config = dict(
    norm_place='pre',
    parallel_block=False,
    init_std_o=0.0223,
    lr_mult_qkv=0.7,
    schedule='wsd',
    batch_tokens=65536,
    seq_len=1024,
)
MLP neurons of a small language model. Each row is named by its layer, matrix (down: output weights) and neuron, and shows model dimensions 16-143. Each number is 50 + 10 x the weight over its row's rms, rounded and kept within 0 to 99. A neuron's up and down rows have the sign that makes its largest values positive.
Before each neuron's rows, "fires before" lists the tokens most often just after its 100 highest values on Wikipedia text that the model never trained on.

fires before: " |", ";", ".", ","
L2.down533:35 85 53 52 63 50 58 41 32 55 49 37 52 44 55 44 51 46 53 52 42 53 49 49 34 45 45 38 69 34 34 50 48 56 54 47 49 53 49 38 56 42 45 56 55 65 63 65 53 47 50 58 51 60 67 45 66 37 60 46 45 54 55 41 56 57 50 61 59 60 47 50 52 45 50 44 56 41 44 72 41 54 37 58 44 37 48 32 64 59 57 49 44 37 53 66 46 62 59 63 43 35 60 31 41 65 61 47 63 46 55 39 38 47 52 49 61 59 42 39 53 36 58 41 51 53 55 48

fires before: "er", "ction", "ate", "im", "s"
L4.down216:55 52 63 52 47 49 55 40 48 59 32 18 53 50 56 34 49 51 50 41 30 58 40 54 62 61 50 49 55 62 41 54 43 52 43 46 45 53 55 45 61 60 59 54 48 37 36 50 41 42 47 47 48 37 54 55 50 53 56 68 52 64 51 63 31 42 36 62 46 44 64 63 42 31 24 55 52 33 32 55 58 48 57 41 69 44 42 53 36 36 48 43 70 46 59 49 40 42 43 57 57 27 60 60 48 48 79 34 56 40 60 73 40 49 50 50 43 51 53 64 49 53 40 54 58 53 45 53

fires before: ":", " |", "ack", "ish", "s", "st"
L7.down710:49 56 52 29 52 44 50 28 50 57 42 39 34 38 41 72 63 62 62 67 48 42 42 48 63 46 50 42 65 47 45 47 48 61 35 38 45 57 69 44 47 47 62 49 42 54 44 64 44 52 51 72 59 49 62 57 59 70 56 56 56 37 44 58 63 55 54 52 40 38 45 46 62 56 47 42 34 61 49 62 72 43 44 59 41 52 37 45 42 50 23 57 62 50 59 68 44 46 31 30 61 58 45 59 57 46 67 43 65 23 55 63 56 51 56 51 57 58 62 39 33 38 38 60 50 57 51 35

fires before: "\n", "one", "ia", "is"
L2.down525:62 51 42 59 55 59 63 33 52 59 62 47 48 36 39 46 59 30 44 56 29 40 44 40 49 45 43 51 60 57 34 39 54 51 58 34 53 43 43 31 63 47 30 52 46 69 47 38 50 39 63 38 55 66 34 41 67 58 58 46 46 49 45 58 38 52 55 41 53 40 46 44 34 55 28 51 60 61 42 44 50 35 56 40 35 63 45 40 64 44 49 55 40 58 54 48 47 41 77 48 26 43 56 46 32 54 43 49 55 45 50 54 56 57 71 53 46 37 54 55 47 36 49 65 56 54 54 52

fires before: "\n", " ", " Po"
L10.down793:59 41 51 43 54 50 61 55 63 43 61 45 34 60 65 52 28 54 40 55 49 43 54 39 51 37 30 50 50 48 57 43 59 41 61 56 45 55 49 49 60 42 40 44 45 44 53 58 61 60 64 48 45 21 28 50 52 54 50 73 43 67 50 73 42 47 58 48 61 56 45 65 41 57 47 59 49 36 54 41 53 67 53 50 47 47 60 66 68 43 49 33 57 43 56 39 50 56 43 56 51 54 48 44 49 33 48 43 36 54 27 36 48 60 51 42 54 44 61 38 39 30 48 46 43 47 67 56

fires before: " |", ";", "n", "\"", "r", " "
L2.down13:63 49 36 52 67 38 32 59 45 44 54 43 58 48 36 61 59 37 49 49 62 29 43 51 38 63 50 34 60 52 64 42 57 55 44 37 56 45 62 40 63 45 51 53 59 60 47 43 52 63 46 45 40 43 29 48 50 51 49 50 42 61 54 50 78 59 56 37 60 66 43 46 54 47 34 47 51 58 45 59 57 27 69 53 44 49 48 77 53 52 46 58 40 49 31 49 57 49 66 60 58 42 43 53 52 77 47 51 50 41 53 36 68 57 61 58 56 50 67 50 50 61 67 57 61 51 45 37

fires before: "s", " |", "ship", "e", "ly", "ate"
L10.down327:41 47 46 57 43 55 41 62 45 47 45 50 63 73 46 69 62 77 46 48 46 59 69 44 50 57 45 46 40 56 48 54 55 45 53 61 42 48 29 37 58 50 42 44 51 50 68 79 54 43 47 52 27 36 42 34 53 56 46 47 52 37 39 60 44 58 46 41 56 29 38 48 41 53 30 44 66 57 65 37 60 41 50 49 46 29 45 50 48 44 37 51 58 74 52 37 55 61 55 45 58 58 56 50 33 53 67 45 59 57 57 53 39 43 61 38 47 46 51 42 39 55 60 59 46 51 45 61

fires before: " |", "ice", "al", "p", " Su", "R"
L3.down139:38 50 57 55 38 45 47 56 46 37 59 44 51 63 25 43 38 53 48 71 39 54 39 48 45 49 32 53 50 57 47 28 49 45 59 37 46 62 47 66 48 54 54 25 65 60 56 33 47 45 54 43 50 64 63 46 55 47 44 71 43 50 54 36 62 47 52 55 72 42 55 38 40 48 43 40 65 39 56 66 77 29 50 56 33 53 52 44 48 50 52 59 50 58 52 41 48 60 65 54 69 71 45 54 43 60 50 58 57 68 59 51 58 74 43 59 40 47 52 46 49 52 63 45 48 46 46 35

fires before: "\n"
L10.down135:58 44 48 53 60 48 39 59 68 47 53 42 58 44 47 51 63 71 57 66 63 57 50 28 43 44 45 45 49 43 52 50 87 54 42 53 41 47 41 45 62 56 33 52 57 42 63 43 42 49 62 54 60 57 28 67 49 51 50 56 39 45 45 46 68 62 49 43 50 45 48 59 41 53 43 55 40 54 38 47 40 56 59 62 46 57 60 34 50 27 48 53 61 61 34 32 46 56 54 44 59 52 37 66 53 36 40 49 71 49 51 64 65 22 36 64 58 57 52 61 41 37 48 62 56 57 50 60

fires before: "\n", "u", "ute", "h"
L10.down104:34 57 48 45 48 47 48 63 74 47 41 52 56 63 42 56 58 35 61 45 39 27 32 38 49 47 50 57 61 61 52 51 54 63 48 57 41 34 52 61 42 53 34 69 36 51 49 64 56 53 53 40 48 48 46 49 35 63 45 34 52 35 36 41 64 36 48 62 50 45 48 38 53 49 33 45 38 36 41 42 48 61 47 68 46 53 35 36 39 46 45 45 48 49 54 69 31 57 38 55 37 63 39 52 44 61 53 64 49 64 29 41 51 46 47 61 52 62 49 55 52 63 58 54 59 63 40 55

fires before: "\n", " He", " In", " The", " She"
L10.down295:52 52 55 40 43 64 46 75 51 43 50 42 54 34 51 48 52 51 60 46 43 48 51 41 41 44 63 49 63 63 38 50 51 48 65 49 38 51 54 63 59 25 51 62 33 53 55 45 38 41 58 60 44 55 70 62 52 34 74 76 57 53 60 45 55 51 48 53 43 60 32 40 55 55 65 45 57 58 40 38 48 39 36 47 47 53 53 40 43 53 31 48 44 81 46 54 66 47 51 55 23 59 52 58 37 52 47 53 44 62 50 55 44 49 46 51 47 56 60 43 53 39 62 44 45 56 52 55

fires before: " |", "b", "da", ")"
L5.down78:39 71 45 40 55 50 35 41 47 52 62 45 53 58 55 33 52 40 43 46 43 34 49 46 32 59 40 31 59 60 55 48 45 42 53 57 41 58 65 43 52 58 41 51 42 45 52 68 59 56 55 50 57 63 61 56 50 53 33 60 49 57 42 59 41 42 52 49 58 58 50 59 46 46 44 48 84 39 64 45 45 47 54 44 52 40 52 43 55 46 72 48 61 46 59 58 48 37 61 48 57 50 47 52 64 48 48 52 43 60 47 80 26 48 71 59 47 45 53 59 58 53 45 52 69 49 42 58

fires before: " |", "vent", ";", "d", "ri"
L2.down938:39 47 65 70 62 44 54 51 57 56 55 51 63 42 61 37 58 47 50 54 37 55 32 28 53 52 49 46 65 50 29 43 47 54 50 46 41 42 35 38 57 61 38 55 44 48 47 47 54 40 36 67 47 37 67 49 54 35 50 47 37 36 40 63 49 49 48 61 40 43 58 61 59 54 18 33 46 41 38 60 47 50 51 63 68 51 35 44 58 59 52 47 43 34 45 52 49 47 46 35 53 36 45 52 56 41 46 57 51 39 68 56 50 45 34 52 39 39 64 54 45 37 67 49 50 65 39 42

fires before: " |", "n", "ition", ".", "s"
L7.down606:69 62 39 43 44 54 54 64 44 40 51 49 63 55 23 42 50 60 62 59 45 42 59 57 54 60 47 48 51 52 50 53 46 36 53 52 41 53 52 30 66 47 41 60 66 50 42 40 49 40 36 54 63 64 53 48 40 59 61 54 37 42 68 44 36 48 53 40 40 40 52 48 30 47 46 37 74 53 69 66 51 59 38 54 56 30 59 44 57 51 65 40 47 40 54 44 59 43 61 47 51 52 49 44 45 32 48 36 44 49 59 46 61 45 47 56 41 43 56 58 47 46 64 28 57 36 45 57

fires before: " |"
L2.down204:37 44 44 41 58 45 34 47 52 47 43 57 50 48 32 38 49 44 50 58 48 42 58 55 41 34 33 37 53 71 36 64 54 47 65 40 50 56 47 55 50 49 39 60 47 55 39 36 58 35 47 59 56 41 42 56 50 52 58 56 45 71 62 42 50 45 42 44 59 53 61 69 52 40 33 28 58 50 60 55 52 65 77 58 59 34 51 56 39 58 61 43 45 59 34 57 65 62 42 44 55 57 56 35 64 55 63 48 62 46 68 49 54 58 47 53 50 54 58 49 53 56 45 59 57 46 44 46

fires before: ".", ",", "ov", "'", "ia"
L5.down532:30 50 60 47 47 43 48 36 63 60 48 46 45 55 45 62 52 51 59 60 60 48 45 63 59 38 44 53 57 59 40 53 69 40 76 56 44 40 58 52 62 51 50 41 49 33 61 51 60 40 55 16 51 52 48 60 55 55 55 46 59 35 49 64 60 39 65 45 42 36 54 61 61 42 43 49 59 36 32 50 47 50 55 53 68 54 44 47 59 64 26 70 55 69 53 38 39 34 37 50 43 55 70 46 40 64 51 51 45 54 51 45 29 55 46 47 60 44 52 62 40 66 44 47 30 47 62 61

fires before: ","
L10.down785:46 45 52 48 38 40 70 49 53 49 49 63 41 41 38 52 63 62 60 30 44 49 43 55 45 28 64 40 41 54 39 52 58 54 38 47 50 35 54 53 49 58 48 40 53 29 54 47 41 54 41 47 53 68 35 50 69 68 74 55 50 37 61 53 58 53 56 55 48 46 70 55 54 58 41 70 44 38 51 47 48 40 51 46 51 36 47 32 65 50 46 41 53 47 48 50 62 38 24 61 45 49 44 63 59 44 54 63 60 46 65 33 57 47 26 41 43 66 45 38 48 67 54 35 40 42 51 48

fires before: "\n"
L10.down828:59 54 36 63 42 56 36 64 62 31 53 54 59 52 51 50 63 63 47 40 51 38 70 68 51 42 49 60 53 43 48 42 69 49 55 41 40 45 45 51 54 52 47 39 38 59 56 57 66 49 54 43 63 48 28 64 60 54 70 52 59 48 46 40 47 40 46 54 75 54 45 49 36 71 41 43 70 35 45 42 64 49 38 65 53 51 56 34 47 43 45 58 54 56 50 60 41 38 56 53 43 52 50 52 42 46 47 47 36 55 58 32 44 59 54 51 52 51 48 57 42 44 50 54 59 44 61 61

fires before: "\n"
L5.down836:44 51 44 56 34 40 48 41 49 51 51 57 64 59 51 54 49 34 47 56 39 54 62 27 54 60 38 43 47 41 56 47 60 54 49 44 37 42 41 38 50 44 41 68 55 50 57 46 37 24 54 38 54 60 42 39 50 62 61 46 48 57 33 51 67 47 42 75 41 45 38 59 49 39 39 57 58 50 33 44 37 42 36 37 64 46 58 27 58 54 44 61 51 64 52 33 71 73 68 38 54 47 66 39 58 45 55 46 56 41 66 50 42 41 36 54 56 51 56 41 43 57 54 69 44 70 50 51

fires before: "\n"
L3.down619:54 61 60 72 29 46 48 64 35 46 57 51 51 30 41 37 45 48 50 48 60 43 53 43 53 55 56 64 47 57 52 58 64 41 38 42 52 41 54 52 38 32 48 66 36 64 69 31 56 31 53 46 52 62 51 68 48 67 49 56 65 58 43 43 53 35 45 53 33 54 33 54 37 41 53 51 72 62 53 54 40 42 67 43 55 44 39 41 57 45 38 44 50 53 78 54 41 51 58 44 54 45 68 52 41 55 52 56 53 35 73 55 58 69 59 41 64 47 50 45 64 45 58 45 60 52 54 50

fires before: "|", "\n", " |"
L7.down394:56 41 33 37 41 58 44 44 42 51 54 64 57 50 42 48 55 43 26 67 70 55 76 46 58 59 38 52 38 48 48 52 32 51 71 49 55 59 55 39 49 53 42 49 40 57 40 30 55 44 55 36 42 51 47 46 42 53 64 37 54 38 58 45 51 47 53 42 72 76 45 58 53 47 38 38 41 37 69 54 35 49 60 52 71 58 38 44 61 54 59 60 55 59 50 48 51 57 61 41 61 45 45 49 53 46 50 54 47 76 38 65 59 42 43 43 57 54 48 62 48 61 54 56 46 41 39 56

fires before: "s"
L10.down806:61 64 62 45 79 46 43 53 52 58 33 46 62 48 39 46 51 45 39 41 53 58 70 47 56 58 44 63 59 58 44 39 50 66 48 80 33 37 25 46 59 43 33 34 36 46 68 38 48 48 32 54 39 44 50 51 56 44 42 49 59 37 56 43 45 47 38 48 50 65 60 54 53 45 16 58 53 36 45 63 60 50 49 60 61 62 63 54 32 46 56 47 61 53 47 47 59 47 62 56 47 57 43 45 46 58 51 40 59 63 49 60 61 34 45 32 64 49 30 47 61 53 56 58 65 56 56 51